Weights of a small GPT-style language model, trained from scratch on English Wikipedia.
Size: 4 heads of 96 (1 for keys and values), 23.3M parameters.
Architecture: LayerNorm before each block, rotary positions.
Training: a variant of Muon for these matrices, 396M tokens, 6799 steps.
MLP neurons of a small language model. Each row is named by its layer, matrix (up: input weights) and neuron, and shows model dimensions 192-319. Each number is 50 + 12 x the weight over its row's rms, rounded and kept within 0 to 99.
Before each neuron's rows, "fires on" lists the tokens most often at its 100 highest values on Wikipedia text that the model never trained on.

fires on: "-", "F", "c", ",", " and", "C"
L4.up506:58 35 61 39 48 41 64 45 46 50 56 71 44 56 65 29 27 40 53 50 53 55 57 73 51 44 44 55 42 28 41 59 47 51 40 63 57 50 42 61 39 64 40 39 68 69 77 58 46 36 63 47 45 52 54 42 55 42 51 61 29 62 43 50 40 63 51 58 62 81 45 57 70 57 78 66 62 51 76 62 44 56 46 37 45 76 38 39 63 73 52 44 58 61 71 57 48 55 62 55 35 48 56 68 37 54 56 45 57 45 35 59 42 74 29 55 57 58 52 32 43 53 59 37 28 41 34 45

fires on: "d", " of", ".", "n", "f"
L4.up453:59 65 38 38 34 30 58 42 63 49 51 52 36 40 62 66 53 55 59 51 39 45 54 52 60 45 26 58 36 35 51 80 42 52 55 26 54 19 70 49 57 27 46 41 43 53 48 60 39 61 77 54 64 64 27 44 44 36 53 56 49 48 41 33 51 57 43 42 34 60 64 79 56 70 75 41 50 32 44 32 58 31 41 77 76 63 57 56 54 54 38 60 71 20 38 56 56 55 60 57 37 65 32 60 47 53 48 50 45 39 76 52 69 55 43 43 42 61 55 28 62 45 38 63 50 53 61 50

fires on: " that", " and", " which", "and", "t"
L4.up959:39 38 57 72 58 31 29 38 69 65 48 69 54 61 47 41 44 54 53 45 22 59 69 49 50 63 58 40 37 36 48 42 37 32 40 39 48 65 60 56 58 45 51 46 36 45 44 38 63 79 44 46 44 38 44 52 27 47 60 59 54 47 42 64 68 50 37 37 60 64 44 39 41 68 50 50 62 51 54 46 61 60 50 51 50 36 45 27 69 53 58 42 47 60 41 60 42 48 27 47 56 32 37 66 51 48 50 46 43 68 45 42 42 58 57 30 31 47 37 36 67 67 51 59 20 60 45 73

fires on: " of", "t", "est"
L5.up1351:47 61 44 40 56 39 55 43 44 52 38 59 35 65 57 55 37 59 63 41 30 44 56 74 42 52 39 54 55 37 41 70 42 65 39 58 57 62 53 63 57 18 54 38 83 56 57 48 23 83 37 51 45 54 31 58 43 42 75 56 60 62 57 63 43 55 58 63 62 42 58 62 30 52 63 43 51 58 64 51 42 42 42 61 43 62 30 42 50 32 41 61 86 58 66 32 47 51 47 39 25 57 52 59 62 60 43 51 46 51 69 38 42 47 60 42 24 44 52 58 61 57 65 62 44 55 52 35

fires on: " in", ",", " and", "n", " /", " on"
L5.up942:51 55 54 63 45 26 55 55 64 45 55 45 58 71 49 64 34 41 36 53 35 59 38 47 55 38 48 42 29 29 62 54 54 54 38 52 45 47 36 55 39 68 27 59 64 55 58 35 33 36 71 42 32 44 48 41 40 39 45 58 37 58 51 37 48 50 48 77 41 44 56 31 74 54 73 57 37 36 40 39 46 69 56 64 51 65 66 57 77 44 50 57 60 72 56 38 58 55 46 48 48 54 72 52 44 45 67 53 54 43 32 47 55 57 36 46 51 76 31 64 47 61 41 51 53 68 46 50

fires on: " of", " |", ":", " –"
L4.up354:45 42 73 77 50 19 45 47 45 30 41 47 27 50 70 50 54 22 57 67 45 56 36 40 73 61 49 64 43 45 53 60 46 45 50 43 75 33 48 43 43 50 70 57 58 44 57 68 47 51 58 65 55 58 53 39 47 50 54 78 64 67 73 35 40 34 64 35 40 55 43 45 67 63 42 28 58 66 55 51 39 41 36 59 60 32 40 60 47 45 48 57 75 44 51 56 53 69 56 44 58 58 57 33 41 43 37 38 33 45 55 61 43 52 69 59 25 57 71 43 58 45 28 42 32 62 54 49

fires on: ",", " there"
L7.up1056:53 65 47 53 56 64 57 28 48 64 54 41 62 50 34 48 56 49 55 45 26 49 45 61 45 58 59 52 68 57 43 50 66 63 71 41 55 52 60 34 40 40 46 57 53 69 43 55 49 43 45 57 71 53 42 65 47 48 52 58 41 65 34 59 57 59 52 54 66 49 67 59 29 56 69 62 62 53 60 62 34 61 42 22 30 32 39 51 60 60 66 67 59 41 67 66 31 63 17 48 72 61 43 58 53 56 66 26 55 43 58 49 29 53 55 87 46 41 61 39 50 50 63 63 53 60 30 63

fires on: "-", " of", "c", "s", "f", "C"
L4.up185:54 60 61 52 45 45 56 55 53 60 53 33 33 46 64 50 48 41 50 49 51 44 48 47 60 39 31 76 54 51 40 54 60 57 48 61 66 49 59 55 29 62 41 66 40 66 56 45 42 34 52 38 42 54 55 54 38 37 47 52 50 44 49 46 48 28 49 60 42 49 49 44 49 66 56 58 33 61 64 40 57 32 61 34 34 42 61 66 59 36 54 58 69 65 48 19 53 41 31 36 47 62 50 42 45 49 55 26 62 57 42 35 68 43 64 60 60 59 65 18 66 39 67 59 47 30 46 39

fires on: " in", " ", ",", " eastern", " southern", "ern"
L7.up1213:37 72 82 56 30 64 63 58 54 64 62 41 45 52 54 61 54 47 58 38 42 30 67 60 22 27 40 61 47 64 34 46 67 50 37 46 59 23 46 69 31 56 31 44 44 50 53 50 64 60 23 46 58 44 34 53 38 61 54 54 45 59 62 29 46 43 54 60 48 57 46 81 57 43 49 34 59 52 52 40 52 73 50 55 55 46 40 51 33 52 50 46 51 54 53 63 42 78 49 42 41 39 60 18 35 45 66 58 60 37 48 53 64 43 66 52 55 47 59 62 39 53 65 50 62 41 64 53

fires on: " in", " ", "B", " Em", " disp", " B"
L7.up480:39 64 66 32 69 58 51 51 47 51 53 37 33 44 40 57 45 31 60 50 53 24 50 52 51 52 38 67 50 33 52 38 51 55 49 50 41 37 41 69 43 42 49 56 43 50 57 58 41 51 47 44 43 42 49 61 40 66 49 35 51 60 25 43 54 54 44 82 30 34 38 49 47 17 70 65 50 35 36 35 44 53 57 57 35 23 58 69 45 57 51 45 35 62 48 50 53 43 40 49 51 41 33 33 39 73 59 60 37 55 47 49 69 57 32 71 59 53 42 44 36 54 50 81 67 48 57 55

fires on: "-", " of", " the", " |"
L8.up245:57 46 63 38 73 34 53 43 48 45 42 48 54 47 54 44 55 28 49 57 70 50 26 76 68 56 49 53 49 27 38 47 51 57 33 31 75 57 58 34 40 57 52 42 65 61 53 81 80 30 27 45 53 45 34 36 48 42 40 56 67 25 67 58 55 61 63 52 38 59 68 32 25 47 70 58 46 42 50 41 46 54 40 45 36 46 60 43 51 54 46 36 52 55 59 54 50 58 72 56 49 56 45 55 60 42 47 41 42 49 40 43 31 57 59 67 40 79 73 44 45 50 69 42 46 52 38 46

fires on: ",", "-"
L4.up550:53 66 25 62 58 42 41 56 58 47 43 45 39 63 47 50 62 41 35 51 48 46 54 67 42 50 62 70 56 61 37 57 46 53 65 52 71 37 37 41 43 51 35 51 66 78 37 53 49 38 41 37 47 52 44 59 26 46 37 64 22 44 60 45 38 58 39 49 83 24 52 61 51 44 57 44 44 56 63 46 32 36 30 31 27 54 58 30 49 71 60 48 60 73 48 54 63 48 35 70 56 57 54 57 42 61 77 58 59 49 45 56 33 74 40 57 55 79 56 20 43 41 55 52 65 45 58 43

fires on: " |", " and", ":", "ho", "em", ","
L4.up1078:73 50 46 37 83 53 47 30 57 40 55 44 60 53 62 67 44 63 62 49 56 33 54 58 69 53 48 57 42 55 41 39 63 46 49 33 27 56 40 61 27 53 57 56 65 43 40 45 33 43 35 59 32 55 42 56 40 33 48 48 49 62 68 43 23 49 55 65 60 51 52 41 50 47 51 52 44 22 52 43 45 58 61 50 49 42 59 38 44 52 85 34 76 47 16 62 48 46 48 46 38 41 61 45 61 48 99 13 62 67 31 50 44 56 40 54 55 53 54 49 55 54 52 29 36 59 35 29

fires on: "C", "ss", "c", "s", "ager"
L8.up967:51 51 51 52 45 67 62 37 50 66 47 53 70 42 59 46 55 45 45 33 68 59 38 76 56 38 30 65 62 50 24 51 53 37 47 47 40 34 47 49 46 25 61 54 26 69 53 42 49 46 49 45 64 45 52 31 40 44 50 48 58 62 17 63 65 36 46 50 49 39 47 41 67 73 55 66 45 50 50 52 57 53 31 46 54 69 63 62 63 39 27 60 51 44 34 40 52 51 50 62 43 68 53 55 51 49 54 42 48 58 33 44 35 39 61 40 40 73 60 45 39 43 31 37 58 30 37 57

fires on: "d", "ed", "ac", "e", "di", "ci"
L5.up1476:38 35 35 40 49 51 65 57 79 47 62 65 75 45 35 57 34 64 40 47 43 62 44 53 32 39 32 42 59 60 55 38 59 53 20 77 66 38 49 65 70 39 20 44 34 42 47 55 60 58 60 45 38 47 36 70 43 54 66 42 66 36 75 62 41 49 45 64 41 42 30 48 34 50 37 48 35 76 37 59 63 19 30 45 44 58 50 51 63 53 53 60 48 42 54 40 35 46 38 31 51 62 39 49 42 45 48 44 65 50 38 47 71 69 48 55 64 65 28 40 65 48 51 62 42 33 45 40

fires on: "|", " |", " to", " of", " an"
L5.up431:55 43 72 62 53 27 35 22 24 61 72 42 22 57 63 44 49 42 57 61 45 59 57 29 81 31 49 39 58 35 59 47 45 43 66 33 58 42 68 43 48 56 45 68 33 22 63 65 56 42 48 65 60 34 62 57 48 60 25 48 58 29 51 53 77 59 68 64 51 46 38 65 50 38 49 58 61 65 40 43 58 55 40 39 34 52 43 56 40 50 46 57 44 42 48 49 41 55 63 37 54 63 42 51 78 14 25 64 53 30 69 56 53 53 67 58 59 71 60 52 61 34 54 56 57 56 28 72

fires on: ":", "°", "e", "em", "t", " go"
L4.up1323:28 49 64 33 36 49 47 52 82 70 57 45 45 62 79 51 56 17 63 31 52 47 54 53 13 57 45 42 61 36 51 55 35 50 48 42 43 63 55 54 38 45 28 72 49 60 48 60 46 42 33 55 57 49 44 45 44 54 59 48 44 47 55 43 50 59 48 33 43 56 61 50 46 34 38 48 57 58 41 55 37 34 67 56 47 47 54 49 37 33 30 49 45 35 59 56 35 54 42 40 60 54 35 43 68 62 43 34 57 50 43 49 46 56 61 51 57 38 61 54 68 54 69 26 59 54 26 51

fires on: ")", " and", ",", "}"
L5.up1093:64 62 46 58 52 58 64 59 69 63 41 31 40 71 29 59 51 58 56 58 44 66 50 50 67 43 74 43 26 61 52 46 53 46 42 63 61 49 52 47 36 25 50 53 35 61 48 62 52 42 59 45 44 40 48 59 48 56 40 55 39 45 62 49 48 61 48 44 28 51 58 40 63 55 59 56 55 63 64 73 51 54 49 46 38 55 47 62 60 57 63 54 53 52 39 55 48 36 56 45 34 67 41 41 40 43 26 55 55 70 40 63 46 39 71 36 40 46 61 48 48 44 53 57 64 63 55 36

fires on: " |", ",", " War", " (", "ulation"
L5.up426:72 56 46 68 58 57 53 58 41 51 46 51 62 59 60 79 50 44 63 64 72 55 55 42 54 40 56 42 45 66 56 60 59 43 55 51 43 52 41 56 59 53 51 42 47 44 60 40 46 59 21 27 56 44 69 42 51 70 32 56 20 49 64 42 35 53 36 57 43 63 38 44 37 69 41 62 42 46 53 51 56 40 56 32 38 48 48 64 41 56 62 46 72 60 50 51 30 46 43 49 56 47 50 63 23 48 81 39 38 66 27 34 42 41 54 35 63 41 15 39 34 44 82 35 51 42 30 34

fires on: "o", " of", "ly", "er"
L5.up1171:62 48 27 55 40 37 68 44 41 54 43 65 43 48 47 54 52 51 51 51 52 40 29 40 51 33 29 58 44 56 39 70 50 55 54 47 66 38 48 58 56 49 53 67 46 51 36 49 37 61 22 67 42 38 50 44 60 36 66 48 58 62 62 43 44 54 58 69 39 52 54 50 52 55 50 58 21 37 58 47 46 58 44 44 53 57 53 39 25 54 56 68 78 65 42 34 48 37 61 48 45 42 48 49 68 81 74 41 79 68 56 52 46 40 50 45 50 42 53 36 69 41 55 18 56 45 62 25

fires on: " and", ")", ",", "s", " Championships"
L5.up728:67 43 59 47 79 47 47 53 49 51 58 34 52 42 51 32 49 57 21 54 50 50 46 37 48 41 64 54 37 49 70 40 89 42 32 55 41 69 64 43 41 31 60 45 25 55 37 40 57 45 47 46 56 56 46 34 64 52 51 47 50 49 55 59 48 60 76 27 27 53 55 51 54 62 51 37 56 45 70 48 67 46 42 51 62 62 42 54 34 48 62 42 57 44 32 38 54 43 46 45 22 52 37 48 47 33 37 57 73 57 54 38 67 44 50 62 32 56 43 55 58 43 41 52 51 54 36 55

fires on: " and", " or", ",", "ly", " highly"
L7.up1015:39 41 49 47 68 53 44 30 41 53 43 42 60 57 45 48 50 28 70 54 61 51 69 55 40 45 52 40 38 33 99 47 59 57 47 60 47 38 64 42 60 44 72 43 39 58 55 46 37 50 73 66 43 42 53 56 63 58 70 42 57 32 48 44 51 67 49 34 19 46 46 39 43 87 58 37 21 33 57 41 68 34 57 36 42 63 41 48 52 48 66 57 45 73 65 47 28 31 20 26 40 60 50 60 41 59 30 34 51 49 30 67 49 43 38 67 39 62 59 51 55 53 61 46 44 51 49 52